Weights of a small transformer language model.
Size: width 256, MLP 1280 tanh GELU, 13.5M parameters.
MLP neurons of a small language model. Each row is named by its layer, matrix (up: input weights) and neuron, and shows model dimensions 160-255. Each number is 128 + 32 x the weight over its row's rms, rounded and kept within 0 to 255.
Before each neuron's rows, "fires on" lists the tokens most often at its 100 highest values on Wikipedia text that the model never trained on.

fires on: " ", ",", "\"", "ers"
L9.up1123 [146  97 123 101 148  83 108 176 123  97 133 168 112  39 122 148 102 133 116 145 206 141 128 153 178 124  79 149 103 124 117  73 197 189 127 143 152 116 119 210 136  98 106 129  75 124 162 144  64 162 112  93 151  93  84 152 127 150 144 160  98 164 121 126 156 123 141 126 155 110 152 171 184 164 109 100  99 154 114 116 140 117 152 178 144  94  94 123 170 157 103 179 161 102 111 163]

fires on: "\n\n", "uring", " his", " their", " an", "ies"
L6.up533 [156 131 151 150 148 218 140  90  75 161 150 119 147 167 146 113 146 177 132 162 150 117 130 130 105 117 156 134 151  60 112 148 127 155 158 141 124 142 114  97 147 135 155 186 142 107 112 255 127  89 121 134 145 157 115 164 138 201 105  97  89 132 107 114 159  90  56 141 108 114 143 127 120  68 141  89  95 155 146 112 168 150 168 139 100 135 143 124 151 155 159 163 128 138 101 136]

fires on: "m", "ued", "ed", "ing", "i"
L9.up552 [159 208  73 145 136 108 100 104  48 140 109 112 135 138 108 161 161 140 113 158 107 133  88 109 164 124 116 102 100 117 147 147 146 142  99 140 129 126 167 115 119 128  57 147 137 128 192 100 148 114 141 103  90 161 114 154 134 177 162 151 127 155 100 124 146 170  66 122 146 137 119 149  84 127 190  84 100 105 134 149 190 121 123  62  75 141 123 137 180 111 133 142  84 132 185 100]

fires on: " T", " A", " K", " N", " C", " I"
L10.up1066 [167 173 134 174  69 143 164 111 155 120  85 144  93  72  85 148 155 154 108 105 119 117 144  77 134 182  71 110 138 128 154 110  87 153 120 122  98  48 100  84  87 110 116 130 116 127 145 148 175 112 128 126 143 118 139 111 185 162 103 150 147 132 112 138 127  69  94  76 106 173 106  68 123 147 111 110  93 141  86 138 175 115 120 161 179 112 102  96 150 114 146 159 122 178 188 118]

fires on: " ", "s", "y", "us", "ence"
L4.up1135 [162 142 141 171 134 149 116 110 131 109  83 122  95 133 158 136  56 109  54 141 142 135 120  90 173 148 119 141 158 117  77  68 140 154 161 118 130  93 193 217  73 158 169 139  90 132 136 108 121 120 138 124 161 125  98 124 126 131  70 125 141 154 163 135  56 125 129 113 175 158 123 114  97 140 130 139  97 180 131 113 138 107 174 174 111 140  81 132 128 112  68  87 126 139 158 101]

fires on: "le", "b", "s", "th", "14", "k"
L8.up446 [127 150 156 118  84 128 137 150 106  66 103 144 108 164 124 154 108 122 116 112 133 155 106  49 105 123  89 127 113 171 137 117 149 160 167 104 145 133 137 186  80 181  55 193  73 183 143 162 114 159  75 170 156 137 118 161  56 144 143  99 146 123 100  91 127 147  89  85  82 107 174 139 155 102 103  98 138 137 131  64 155 108 124 106  90  90 117 143 108 113 109 129 119 142 187 127]

fires on: ",", "S", "T", " "
L4.up509 [128 134 171 159 183  97 139 122 117 104  88 202  56  94 170 117 134 126 122 119 149  96 158  92 150 114 117 110 146 134 123  64 130 104 132 113 122 146 125 177 164 103 147 127 134 123 148 102 155 111 129  80 190  74 131  97 149 108 139 104 123 173 124  74 170 151 144 125  89   2 150 190 139 192 165  96 157 190 122 103 157 137 149 213 116  87  94 129 150 181  97 170  72 141 176 186]

fires on: " and", " or", " &"
L2.up403 [179  85 146 125 157  60 148 120  73 105  25 151  99  99  78 172 124 172 206 152 163 163 127 148 167 192  80 150  89  77  59 118 169  93 182 129 120 115 159 142 133  50 107  92 151 149 118 123 149 132 160 106 130 113 138 140 127 158  53 180  87 171 149 129 121 143 174 107 147 149 127 171  86 163 145 105 115 162 108  90 189 186 162 150 155 117 100 121 146 143 135 122  71 143 122 104]

fires on: "ore", " while", "ague", "ta", "merican"
L2.up269 [179 143 150  94 177 146 106  61 102 118 120 177 164 157 107 152 119  99 149 119 185 173 124 131  48 124  87 134 100 124  76 100 109 201 105 135 175 117  79  66  61 119 102 156 128 116 124  90 124 143 147  61 107  52 174  80 133 163 151  94 149 106 158 125 155 145 158 167 171  91 166 155  84 152 113  84 118 141 148 141 116 155 140 110 140 185 125 135 123  82 138  97 150  90 120  71]

fires on: "ir", "l", "os", "ak", "es", "ay"
L9.up206 [183 201 101 105 127 123 111 114 171 171 107 120 105 149 145 153 166 121  86  88 170 102 194 110 137 105  87 131 106 143 140 114 144 120 177 136 170  99 111 172 159 146 116  96 121 115 123 114  55 156 123 106 163 111 123  69  77 182 186 134 142 176 148  94 169 131 140 137 120 116 141 152  93 118 170 130 125 203 112 104 138 107  83 151 192 150  93 125 132 102 101 181 133 124  56 108]

fires on: " h", " H", "o", "h", "k"
L10.up594 [136 232 151 138 156 135 105 146 106 146 127 130  68 169 141  79 189 119 143 125 128 141 130 129 119 103  99 157 115 102  81 191 129  59 154 101 104  94 102 137 138 146 127 135 106 122 173 135 106 150  53 148 141  89 138 114 157 132  87 125 136 131 147 166 130 177 133  89 128  96 119 124 126 140 167 126 156 128 129  99 152 149 151  86  74 179 177  60  87 157 101 113 170 156 135 127]

fires on: "en", "t", "er", "ced", "pl"
L8.up274 [ 96  78 151  93 128 143 139 151 141  54 121 118 117 158 150 160  89 140  76 142 136 118 148 109 108 105  96 120 105 105 138 167 150 147  59 140  98 132 119 131 114 140 162 181 150 127 107 154 102 129 151 166 138 101 128 201 130 137  86 104 105 151 199 122  48 168 113  98 183 184 161 139 164 146 112 116 125 151  97 128 135 138 151 154 100 147 142  80 194  98  96 130 123 154  99 124]

fires on: " t", "g", " N", "r", "or", "en"
L9.up137 [159 149 156 111 108 121 150 163 138 109 130 135 141 110 144 144 110 137 190 177  93 110 148 123 161 125 105 173  74 128  85 107  82  78 114 132 153 121 116 147 149 137 123  93  71 153 180 152  80 113 209  86 118 142  85  93  75 211 125  98 119 165 140 131  48 122 161 127 143 123 149 132 119 127 125 103  61 135 110 143 161 105 127 177 106 154  56  84 132 105 125 113  93 127 115 145]

fires on: "it", "t", "e", "ens", "r", "l"
L10.up1033 [186  87 119 136 112  96  84 184  76 152 112 135 120 169 137 113 154 131 115  92 208 162 142 105 177 146 133  84 205 112 129 111 159 186 138 177 108 154 120 150  71 147 173 119 127 142 141 126 118 113  90 138 192 132  83 117 110 164 168 116 166 127 115 132  94 135 118  87  90 127 174  82 138 131 148 119 125 126 139  98 192 101 117 125  99 123  99 122 108 155  38 152  93 141 122 113]

fires on: "ied", " =\n\n", "ounced", "owever", "pp", "fter"
L2.up205 [127 178  78 167 117 175 126 117 127 137 123 142 146 133 154  73  99 165 101 150 141 151 109 120 133 135 162 146  97 123 104 121 169 110 158 140 115 179 143 142 138 155 164 107 186 148 118 196 147  83 116 108 111  81 142 135 113  91 131 200 116 152 160  82  88  76 140 109 133 153 123 162 179 119 111 139 112 112 117 129 120 164 111  99 132 113  91 149 131  93 170 115 185  63  74 158]

fires on: " or", " /", "5", "ased", " and", "ular"
L4.up782 [119 129 175 135 114 111 113 111  81 159  78 103 168 112 103 157 155 108 151 147 102 158 111  96 198 166 106 123 154  97  47 126 174 145 136 144  88 104 134 120  97 106  45 148 132  63 129 114 195 144 124  89 109 132 122 112 135 139 105 137  84 144 135 163 120 137 141 126 201 112 135 130  54 199  34 105 116 104 111 101 149 198 113 149 134  88  74 149 141 157 117 147 100 105  93  80]

fires on: "ide", " des", "ice", " while", "ore"
L2.up444 [128 144  94 111 159 135 126 137 114 138 141 171 102 121  91 147 125 125 114 149 142 154 102  89  86 109 103 152 127 113 112 133  78 106 127 171 212  53 100  90 117 127 101 113 109 149 128  94  87 135 165 155 120 113 157  76 100 159 119  45  91  95 159 115  99 162 103 142 140  74 147 103  52  97 134  85 142 106 137 177 120 163 129 143 101 160 112 167 149 164 156  92 170 149 178 117]

fires on: " f", ".", " m", " ex", "I", "f"
L10.up72 [119 102 143 165 136 157  86 150  91 144 101  60 122 117 167 132 113 155 138 174  98 165 144 149 127 134 138 171 102 167 133  91 164  44 138 124  66 167 104 111 194 110 140  88 134 128 137 180  97 141 146 117 155 174 127  87 116 135 147 154 175 124 189 124 101 169 161 132 129 121 107  98 145  82 158 117  69 145 125 148  87  78 119 163 160 175 169 131  97 106 159 130 110 186 136 145]

fires on: "ap", "e", "al", "P", "il", "it"
L10.up191 [126 106  81 138 107  97  85 145 125 153  85 150 138 151 100 123  95 121  99 178 160 162 149 159 179 120 126  87 147 163  87  81 113 146 128 231  79 140 161 152 127  84 158 159 136 140 117 128 168 117 150 158 114 122  58  74 138 145 170 148  69  87  84 116 151 127  80  78  60 160 183 120 122  91 150 149 166 135 121 122 116  29 121 156 100 120 149  86 132 115 132 178 132 127 180 149]

fires on: "h", "y", "le", "s", " of", "\\"
L8.up951 [ 77 144 168  86 117 107 155 135 147  87 119 175  66 144 102 130 138  61 107 157 129 104  92 100 154  68  62 145  76 136 126 130 123 161  59  82  90 111 100 153 136 108 127 178 133 138 113  97 174 140  64 134 138 197 140 175 111 123  99 164 132 107 133 134 122 138 120  95 100 150 115 154 152 147 101 124 147 122  88  46 108  96 123 104 136 129 130 129 156 101 124 135 133 122 191 172]

fires on: "u", "on", "ol", "ie", "re", "ris"
L8.up576 [184 113 168 156  35 128 104 116 144 168  82 128 116 149 139 151 158 159 112  96 154 156 137 102 169 170  85 171 136 124 129 125  95  98  83 171  90 157  79 149  82  56 136 116 141 129 146 117 112 162  68 117 167 111 113 105 122 178 119  96 107 143 124 127 144 160  36 136 148 157 101  93 113 174 133 111 168 112 132 141 111  67 137 141 200 191 120 121 148 155 134 135 153 121 159 145]

fires on: ",", ".", ":"
L6.up25 [116 207  87 121 166  61 159 157  81  71 114 128 115 134 142  88 109 103 176 144 167 135 139 122 131 116  50  63  63 109  97 106 170 192 186 142 144 147 136 162 155 102  92 128 113 140 181 120  60 140 104 105 151 120  98  95 114 133 163  75 143 155 184 122 134 168 119  96 199  83  54 180 177 116 120 136  80 115 131 101 180 110 129 143  91  69 106 137 141 142 119 155 125 152 173 191]

fires on: ",", " for", " in", " ", " during"
L6.up866 [120 161 122 163  80 142 150 137 145 117  60 136 114 131 146 121 126 148 119 122 112 136 152  97 162 131  76 148 111 106 133  30 148 155 139 144 107 173 182 190 155 110 133 119 107 131 132 145 144 147 117  89 176 134  91 135  83 131 133  80 120 128 158  82 123 167 121 120 154 117 155 155 129 171 108 126  49 133 114 102 202 166  92 153 101 152 109 138 117 114 127 141 123 173 182 193]

fires on: "ition", "uring", "oup", "ris", "\n\n"
L2.up700 [155 147  98 210  38 171 121 115 142 147 132  90 131 120 107 150 110 171 135 170 141 159 129 122  89 104 115 135 139 117 122 137  82 154 125 126 141 164 145 133 107 114 160 155 156 123 133 185 136 121 167 148 177  49 172 166 157 209 165 102 113 125 128 125 178 146 100 112 112 136 173 126 116 164  98 115 107 138 200  99  92 101  84 187  86 133 119  96 154  97  86 158 158 155 132 152]

fires on: ",", " (", " and", " |", " or"
L9.up1089 [140 125  97 152  67  42 158 153  65 111  79 146 147 135  97 124 155  92 128 131 133 105  98 141 138 195  51 149 125 112  57 133 162 116 156 132 123 135  79 142 145 140 134 115 104 115  79 100 148 154 120  85 119 145 156 149 163 232 137 137 118 125 117 114 111 120 136 107 100 129 125 187 121 157 125 108 104 127  98 119 147 159 143 110 117 125 132 137 173 132 131 174 123 173 127 117]

fires on: " T", " U", " N", " A", " C", "i"
L6.up649 [149 168 158 153 109 108 112  57 156 112  87 165  85  98 111 147 127 149 151 109 142  87 145 121 179 133 106 197 171 126 155 136 102 117 115 156 104 101  55 105  67 105 140 125 186  89 189 137 113 117 118 131 170 140 140 109 171 155  97 101 110 128 125  64 158 142 104 108  78 130 188  92 132 155 107  99  90 116 124 133 189 141 138 179 139 116 152  74  90 107 123 146 183 127 112 104]

fires on: "ing", "ard", "b", "k", "ed"
L9.up766 [100 186  99 147 151 173 142 149  94 107 149 159 126 140 106 135 114 145 129 111 105 100  90 110 163 136 118 117 133 137 129 167 145 102 184 142 129  99 154  62 138 118  61 123 104 134 141 156 106 112  87 145 152  75 113 133  95 130  94 162 129 156 127  95 156 172 124  85 123 154 148 154  95  73 188 120 114 162 114 122 117 143 175 108 113 149 126 127 128  76 145 151 112 153 198  84]

fires on: " W", " R", " M", " Gr", " J"
L10.up797 [115 145 112  95  98 168 124 133 146 149 144 146 149 147 107 151  79 120 100 164 145 104 149 111 164 106  64 149 149  71 105 119  70 176 114 168 140 103 128 129 107 128 130 141  86 125 107 148 107 150 140 109 124  89  59  60 105 175  70 131 133 225 140 170  88 123  77  96 112 170 139 168 126  81 139 126 100 157 101 100 137 118 137 158 151 151  74 101 193 105 177 115 104 103 159 124]

fires on: "ified", "ized", "ated", "ical", " and", "'s"
L4.up297 [140  23 177 109 115 113 165 193  73  47 123 115 178 124 134 147 166  99 164 162  92 127  76 134 138 168 112 175 108 109  98 114 179  99 145 147 110 100 122  93 166 107  76 135 137 162 185 120 139 154 134  69  72  98  90 138 115 151 131 168 127 149 134 122 141 121 149 133 180 131  79 186 157 106  89 133 104 144  96  89 142 148 164 171  84  96 113 141 185 111 168 169  67 118 107 107]

fires on: "re", "ro", "or", "r", "n"
L9.up1062 [143 141 144 161 130 142 129 174 119 128 146 111 119  94 132 117  38 127 121 156 127 135 125  94 125 115 118 102 106  90  95 102  90 124 135 194  94  93 103 159 117 144 149 114  35 133 131 159 117 115 177 169 155 161  80 105 161 159 200 145 110 123  82 181  93  79  88 135 135 100 121 131 123  98 173 109  94 109  92 118 153 117 123 145 134 160 135 107 143 110 121 120 161 110 158 128]

fires on: " g", " G", " Mar", " D"
L10.up789 [150  99 172 173  84 108 135 130 130 134 126  94 138  88  96 169  73 175  36 150 102  80 140 173 151 127  72 149 140 173 117 156  24 169 170 177 109  95 117 132 134 124  88 189 158 108 143 127 144 131 147  66 183 114 111 115 119 138 130 133 104 154 193 109  90 125 121  98  89 125 134 121 129 151 133 100  96 125 123 137 130  52  88 113 113  95 110 141 132 174 163 142 119 159 116 161]

fires on: "le", "om", "ual", "s", "re", "is"
L8.up1122 [145  96 131 188 194 117  85 115  72 106 102  98 104 128 145 147 122 125 143 153 177 158 178  98 128  85 133 175 122 127  96  61 161 211 114 126 109 127 146 137 103 172 107 151  81 125 126 110 106 150 114 107 132 174  77 118 150 150 175  95 129 131 179 149 143 122 105 108 164  85 112  92 107 153 132 115 112 111 143  78 197 103  83 151  97  84  53 122  81 136 136 177 150 122 113 152]

fires on: "ic", ".S", "r", "re", "′", "aly"
L10.up288 [ 87 199 170  94 116 155 170 174 132 149 111 139 170 122 140 170  87 142  62 121 113 150 129  66 128 100  83 193 121 118 107 117 129 153  80 159 136 136 125 164 130  80  76 141 103 141 138 112  78 173 168 110 102 144  95  92  94 192 218 125 113 122 148 153  98 131  67 133 111 110 119 140 140 113 182  96  52 132 158 101 120 107 151 124 146 165  93  83  99  98  98  91 136 157 156 158]

fires on: "s", "akes", "ed", " made", "ak", "es"
L4.up40 [193 158 115 194 133  82 134 156 123 112 124 143  75 191 170 105  98 165 157  91 160 152 116 126 155 115  89 161  88 148  91  91 230  88 157 191 157  92 117 118 148 148 163 116  79 148 133 121  67 163 134 131 113 106 107 146 116 155 130 196 113 140 125 123 191 147  82 126 149 114 174 237 158 110 101 140 112 180 132 113 174 119 106 110 112 142  95 125 177 150  79 160 111  99 117  96]

fires on: " s", " h", " b", ".", " f", " d"
L9.up876 [221  92 143 127 151 138 121 137 159 117  94  76  79 136 145 138 146 134  90 205 134 128  91 104  81 109 126 121 102  97 127 144 107 109 115 153  98 141  88 142 109  90 175 130 168 151 130 103  74 123 123  82 150 123 116  98 155  95 164 148 156 117 152 117 140 160 123 137 127 155  82 148 108 103 129 156  91 161 136  95 127  74 164 175 136 171 152 121 154  94  72  99 128 168 111 154]

fires on: " one", " back", " long", " head", " j", " third"
L2.up1167 [ 98 180 130 100 119 153 102 111 127  81 135 104 130 106  75 168 119  94 170  95 117 153 131  98  97 189 123  86 103 126 131 100 159 168  97 128 128 158 169 139 137 115 151 149 158 183 142 118 161 104 167  79 140  64 106  73  88  93 128 131 145 156 146 114 195 114  94 102 202 129 107 127  84 119 182 143 120 123 112  94 151  99 162 144 115  88 128 115 115 116 139 154  97 160 151 101]

fires on: "m", "z", " H", "h", "r"
L8.up809 [169 176 111 128 144 134  90 146  67 153 118  99  89 128 147 122 154 159 140 112 124 102 130 133 165 113 153 149 173 112 115 118 204 136 128 140 105 101 167 125 178  80  92 141 143  73 124 155  92 212 115  76 120 130  59 138 135 136 159 124 167 168 155 133 114 208 145 138 115 127  85 110 122 182 104 114 162 145  77 124 182 113  92  93 101 203 128  82 140 150 171 139 169 175 170 134]

fires on: ":", "s", "est", ".", "er", "h"
L6.up173 [115 118 124 109 141 122 135 135 117 116 129 155 151 134 124 103 112  90 108 174 123 111  79  77 160 128  92 146  83 125 102 103 183 166  72 133 137 132 135 178 209 124  81 142  82 199  91 132 114 199  83 106 176  95 125 124 120 130 130 105 127 164 135 149  67 156 111 125 120 126  68 139 118 123 118 104 121 137 133 117 136 130 152 146 151 126  51 124 197  98 102 157 145 143 145 181]

fires on: "S", " ", " S", "D", "-S"
L4.up148 [ 79 115 165 130 117 105 159  96 138  92  83 148 108 117 110 164 130  83 102  76 149  86  98 116 150 111 107 118 157 125 148 108  96 159 104 136 140 151 100 153 145 109 124 134 191 129 154 137 124 114 118  62 160 133 110  85 132 130 122 113 145 175 185  75 148 133 166 100 100 173  79 183 147 142 143 131 126 139 140 124 166 101 157 153  87  79 125 137 104 108  70 140  58 138 129 149]

fires on: "so", " rel", "hip", "ather", "ome", " int"
L2.up309 [145 208 124 135 111 159 141 138 127 114 111 163 123  98 103 107 119 183 138 115 112 120 133 104  81 145  76  75 126 171  62 131 134 117 132 119  98 103  96 149 152 106 111 120  54 115 132 144 133 111  64  63 146 158  91 148 149 100 117  77 131 117  96 149  83  86 120 136 141 119 141 166 173  89  95 132 123 148 126 116  58  91 146 117 106 146 133 153 101 124  73  97  82 134  79  91]

fires on: "z", "n", "ap", "and", " to"
L10.up1216 [181 138 136 122 148 126 105 145  97 140 128 187  79 141 132  85 162 141  84 103  95 137 122 102 145 113 140 184 145  86 136 145 167  57  89 117 124  64 108 155 106  89 169 130 122 130 212 148  77 138 113 142 122 143 134 156 104 160 180 152 129 136  86  85 238 169 159  73 103  77 109 140 142 114 116 102 170 147 133 123 166 136  83 129 124 115 133 115  93 139 135 175 113 101 114 134]

fires on: "es", "ed", "s", "S", "er", "ar"
L6.up359 [162 120 142 151 138 126 139 109 124 110 103  85  72 149 158 188 135 118  96 128 157 114 136 105 191 138 115 168 135  97 152 122 149 140 117 152 148  59 139 156 120 121 102 133  67  92 122 107 156 122  76 161 108 174 128 122  78 154 152 148 105 148 117 112 150 122 110 107  86 115 136  87  75 117 195  98 144 154  61 114 172  48 116 130 136 126  81 128 155 139 109 168 103 128 139 183]

fires on: "le", "it", "s", "les"
L10.up958 [114 137  85 105 162  93 160 126  58 141 153 137 183  70  62 167 110  49 153 162 179 189 156 176 138 105 143 142 169  88  85  89 178 182 127 154 161 121 158 173 158 131  81 204  65 104 100 124 135 206 103  75 143 170 128 134 124 161 154 105  79 116 152 137 184 168 103  93 138 111 115 138 135 172 119 147 134 157 142 104  94 114  99  94 104 111  89 105 144 131 105 116 127 111 147 110]

fires on: ":", " a", ",", " sh", ")", " b"
L4.up239 [140 169 166 108 162 137 152 179 108  86 110 104 118 146 150 151 128 136 143 124 122  99  65  80 121  94 108  95  56 139 118 138 113 116 134 142  83 206 152  87 146 122 125 108 173 162 191 126 123 148 117 104 114  68 134 115 157 144 147 119  72 147 157 131 170 127  27 122 146  88  79 152 112 176 146  96  77 181 127 107 149 106  95 131 117  84 145 141 140 111  98 172 130 204  98 215]

fires on: " M", " ", "ered"
L10.up285 [162 149 143 153  91 124 129 103 140  79 133  85 111 123 151 170 124 133  90 170 194  79 144 109 181  80  32 100 130  80  84 127 106  78 160 105 121 118 161 119 128 126 125 162 121 117 164 169 143 169 107 129 111 144 121  56 131 142 118 135 157 181 167 120  55 112 144 117 151 127 148 132  93 106 136  76  52 182 106 141 136  78 155 172 114 118  90 132 154  98 100 153 131 187 114 152]

fires on: "ther", "out", "ver", "ess", "wards", "ing"
L9.up900 [104 160 101  95 167 144 110 180  66 110 157 136 103 160 134  97 139  92 103 102 154 154  56  81 149 184 174  87 120 115  82 169 176 112 130 142 137 113  97 116 131 132 105 120 117  95 120 104  79 153  82 138 132 161 104 150 158 119 165 104 144 146 106 148  94 117 155 123 143  67 108 112  88  94 114 113 138 149 134  97 132 151  87 167 132 142  88 120 189  62 141 197 158 130 121 148]

fires on: "l", "ir", "ely", "ian", "ese", "al"
L6.up43 [167 168  89  47 146 144 113 122 116 135 136 157 114 181 153 162 128  63 129 138 134  98 161 119 179 143 112 174 121 146 142 123 153  67 168 127 125 150 138 117 167  82 160 111 163 157 127 122  93 203  86 105 140  72  99 141 127 168 126  87 121 153 109  65 188 157 125 107 119  97  52 167 155  92 153 135 124 130  83  53  86 105 159 171 149 107  74 104 144  91 167 113  99 154 121 147]

fires on: "-", " |", "o"
L4.up838 [170 169 167 134 134 132 127 107  91 140  99 174 130 124 132 160  87 151 111  72  81 119 125  72 141 141 122 192 167 122 135  96 120 113 103 100 122 131  84 125  98 143 103  81 180 218 130 169 101 170 121 106 167 105 126  91 121 124 125 155 152 205  93 138 120 217 137  94 127 110  85 138 159  89  74 117 131 151  84 106 132 149 134 145 122 138  58  94 105  85  90 140 117 108 130 130]

fires on: "-", " |", "19", " –"
L4.up1130 [137 138 175 186 116  94 160  85 110 119  93 194  33 156 156 108  91  95 144 101 134 173 186  62 158 143  83 132 108 111 105 131 163 106 105 124 129 100 122 105 117 135  78 110 160 138 162 160 112 222 129  98 184  90 123 151 138 108 110 171 131 212 153 145 185 157 133 113 134 106 105 172 119 100 120 137 155 128 118 157 116 112 119 172 112 108 106 124 125  67 135 196 170 131 118 136]

fires on: "ist", "ical", "ized", "ian"
L4.up1021 [148  94 192 117 119 166 168 165 110 111 129 134 168  81 105 137 128 129 117 137 130 126 137 152 107  51 129 140  98  31 143 157 175  84 119 153 138 112 156  84 182  84  71 216  93 103 133  91 143 145 102  83 101 142 109 117 115 136  91  86 105 142 139 125 140 163 119 122 159  75 103 136 125 143 174 112 111 136  95  96 122 145 174 154  73 167 147 115 207 124  92 143 148  85 131 131]

fires on: "20", ")\n", "\n", "22", " Pre"
L6.up544 [142  93 144 121  88 168 129 119 135 119  84  99 114 104  80 139 134  92 172 181  77 198 116  72  94 184 103 106 108 109 119 154 103 114 180 181 127 128 135  69 144  77 157 172 176 208 159 116 100 104 137 151 188 127 135 109 154 139 148  90 102 117 143 179 111 167 125  94 166  88 145 178 154 115  63  78 146 160 134 107 162 128 158 213 124 112 166 113 165 100 156  94 130 126 107 181]

fires on: " and", "areer", "ography"
L4.up60 [121  72 108 104 139  22 126  86  69 130  54 129 147  73  32 160 150 116  96 111 182 178 118 119 157 100  93 111  90  65 144 101 127 130 122  93 137 176 158 102 108  85  87 114 140 117  63 131 143 108 165  70 120 119 132  84 107 155  80 186 111 139 120 194 158 150 147 107 182 140 106 137 124 187 218 129 142 171 122 121 173 110 112 131 125 127 192 120 135 181 137 117 145 162 141  78]

fires on: " end", " both", " all", " several", "ern", "\n\n"
L4.up354 [191 122 211 136 157 107 143 142 103  88 148  73 191 135 114 125 150 147 120 117 105  99 138 118 105 162 113 141 161  80 145 153 175  92 149 112 165 160 132 193  96 161 163 145  83 133 122 112 115 136 171  97 122 172  79 158 135 100  79  91 122 134 136 113 141 123 163 131 110 143  31  89 101 132 165 159 123 179 112 137 136 101 179 133 142 155 125 129 133 144 117 135  90 143  63 112]

fires on: " and", "-", "h", "er", "k", "op"
L6.up199 [104  70 106 136 196  50 134 118  99 127  91 159 122  99 106 166  65 117 169 148 135 124 144  98 187 108  91 139 105  79 110 132 156 146 149 137 138  69 161 173 131 152  49  41  76 129 112 131  97 137 149 145 168  94  93 144 137 161 130 167 119 110 148 136 116 128 150 129 100 116 115 141 104 158 154 121 155 153 130 136 202 138 136  84 133  94 104 128 132 155 124 121 100 128 135 111]

fires on: "n", " to", " for", " s", " us"
L8.up971 [196 161 204 166 137 124 109 142 100 147 141 167 117 126 145 153 140 104 115 108 117 115 151  71  83  73  37 114 160  99 111 162 131 117  82  92 128  44 172 102  33  82 104 141 143 138 187 124 131 110 102 109 170  98 171  82  53 189 142 147 149 124 112 117 116 163 130 118 149 108 176 120  57 138 136  57 141 128 102 111 175 110 122 158 136 157 124 116 119 167 125 205 110 125 112 174]

fires on: "h", "es", "s", " h", "her"
L8.up1098 [165 107 201 154 150 143 121 123  94 101 144  79 141 180 128 131 139 116 116 123 149 149  91 141  86 133 146 126 182  63 121 106 151 124 140  88  97  49 136 167 125 147 123  96 122 114 146 155  89 120 113 162 135 141  75 115  45 137 171  91 143 116 100 139 125 113 103 102  57  97  98 129 128  82 151  81 160 124 141  99 126  67 171  95 119 106 151 138 131  87 120 140 142 141 187 129]

fires on: " also", "ful", "owever", " =\n\n"
L2.up490 [159 170  97 176 141  91 131 103 126  67 130 122 173 169 110  99  46 180 132 106 122 108 166 142 127  94 120 173 102 112 116 123  98 136 128  95 135 165 156 143 138 139 152 176 115 163  35 178 120 134 144  96 102  75  67 118 126 114 184 155 168 126 128 130  53 104 167 145 118 166 132 116 208  85 104 163 107 147 143  69 141  64 146 130 114 165 132 102 109  85 101 124 128  85 158 114]

fires on: " a", " G", " t", " g", "akes", " J"
L10.up201 [160 168 164 131  76 121 142 164 121 136  60 127  98 100  81 138  98 103 121 128 128 132  95 107 156 133 163  84 115 162 125  78  98 170 161 154  59  74 119  77 109 141 125 158 119 156 197 115 110 108 143 109 158  84 130 107 115 172 131 111 111 155 140 102  64 134 105 147 109 104 110 133 109 121 126 117  89 108 126 108 193  54 132 131 149 124  84 144 116 141 119 157  91 172  87 137]

fires on: " of", " and", " t", "-"
L10.up1217 [150 106 127 151 121  87 123 129 140 172  21 141 141 104 145 109  82 149 123 182 152 142 121  71 167  93 113 133 108  74  89 125 164 120 121 125 173  93 138 141 104  71 133 167 137 162  99  96 131  82 140  92 130  80 135 168 122 161 177 168 129 158 147 145  90 123 126 105 126 171 166 158  87 152 155 100 124 163 125  93 148 125 173 136 109 112  96 132 173 185  96 100 135 152 117 121]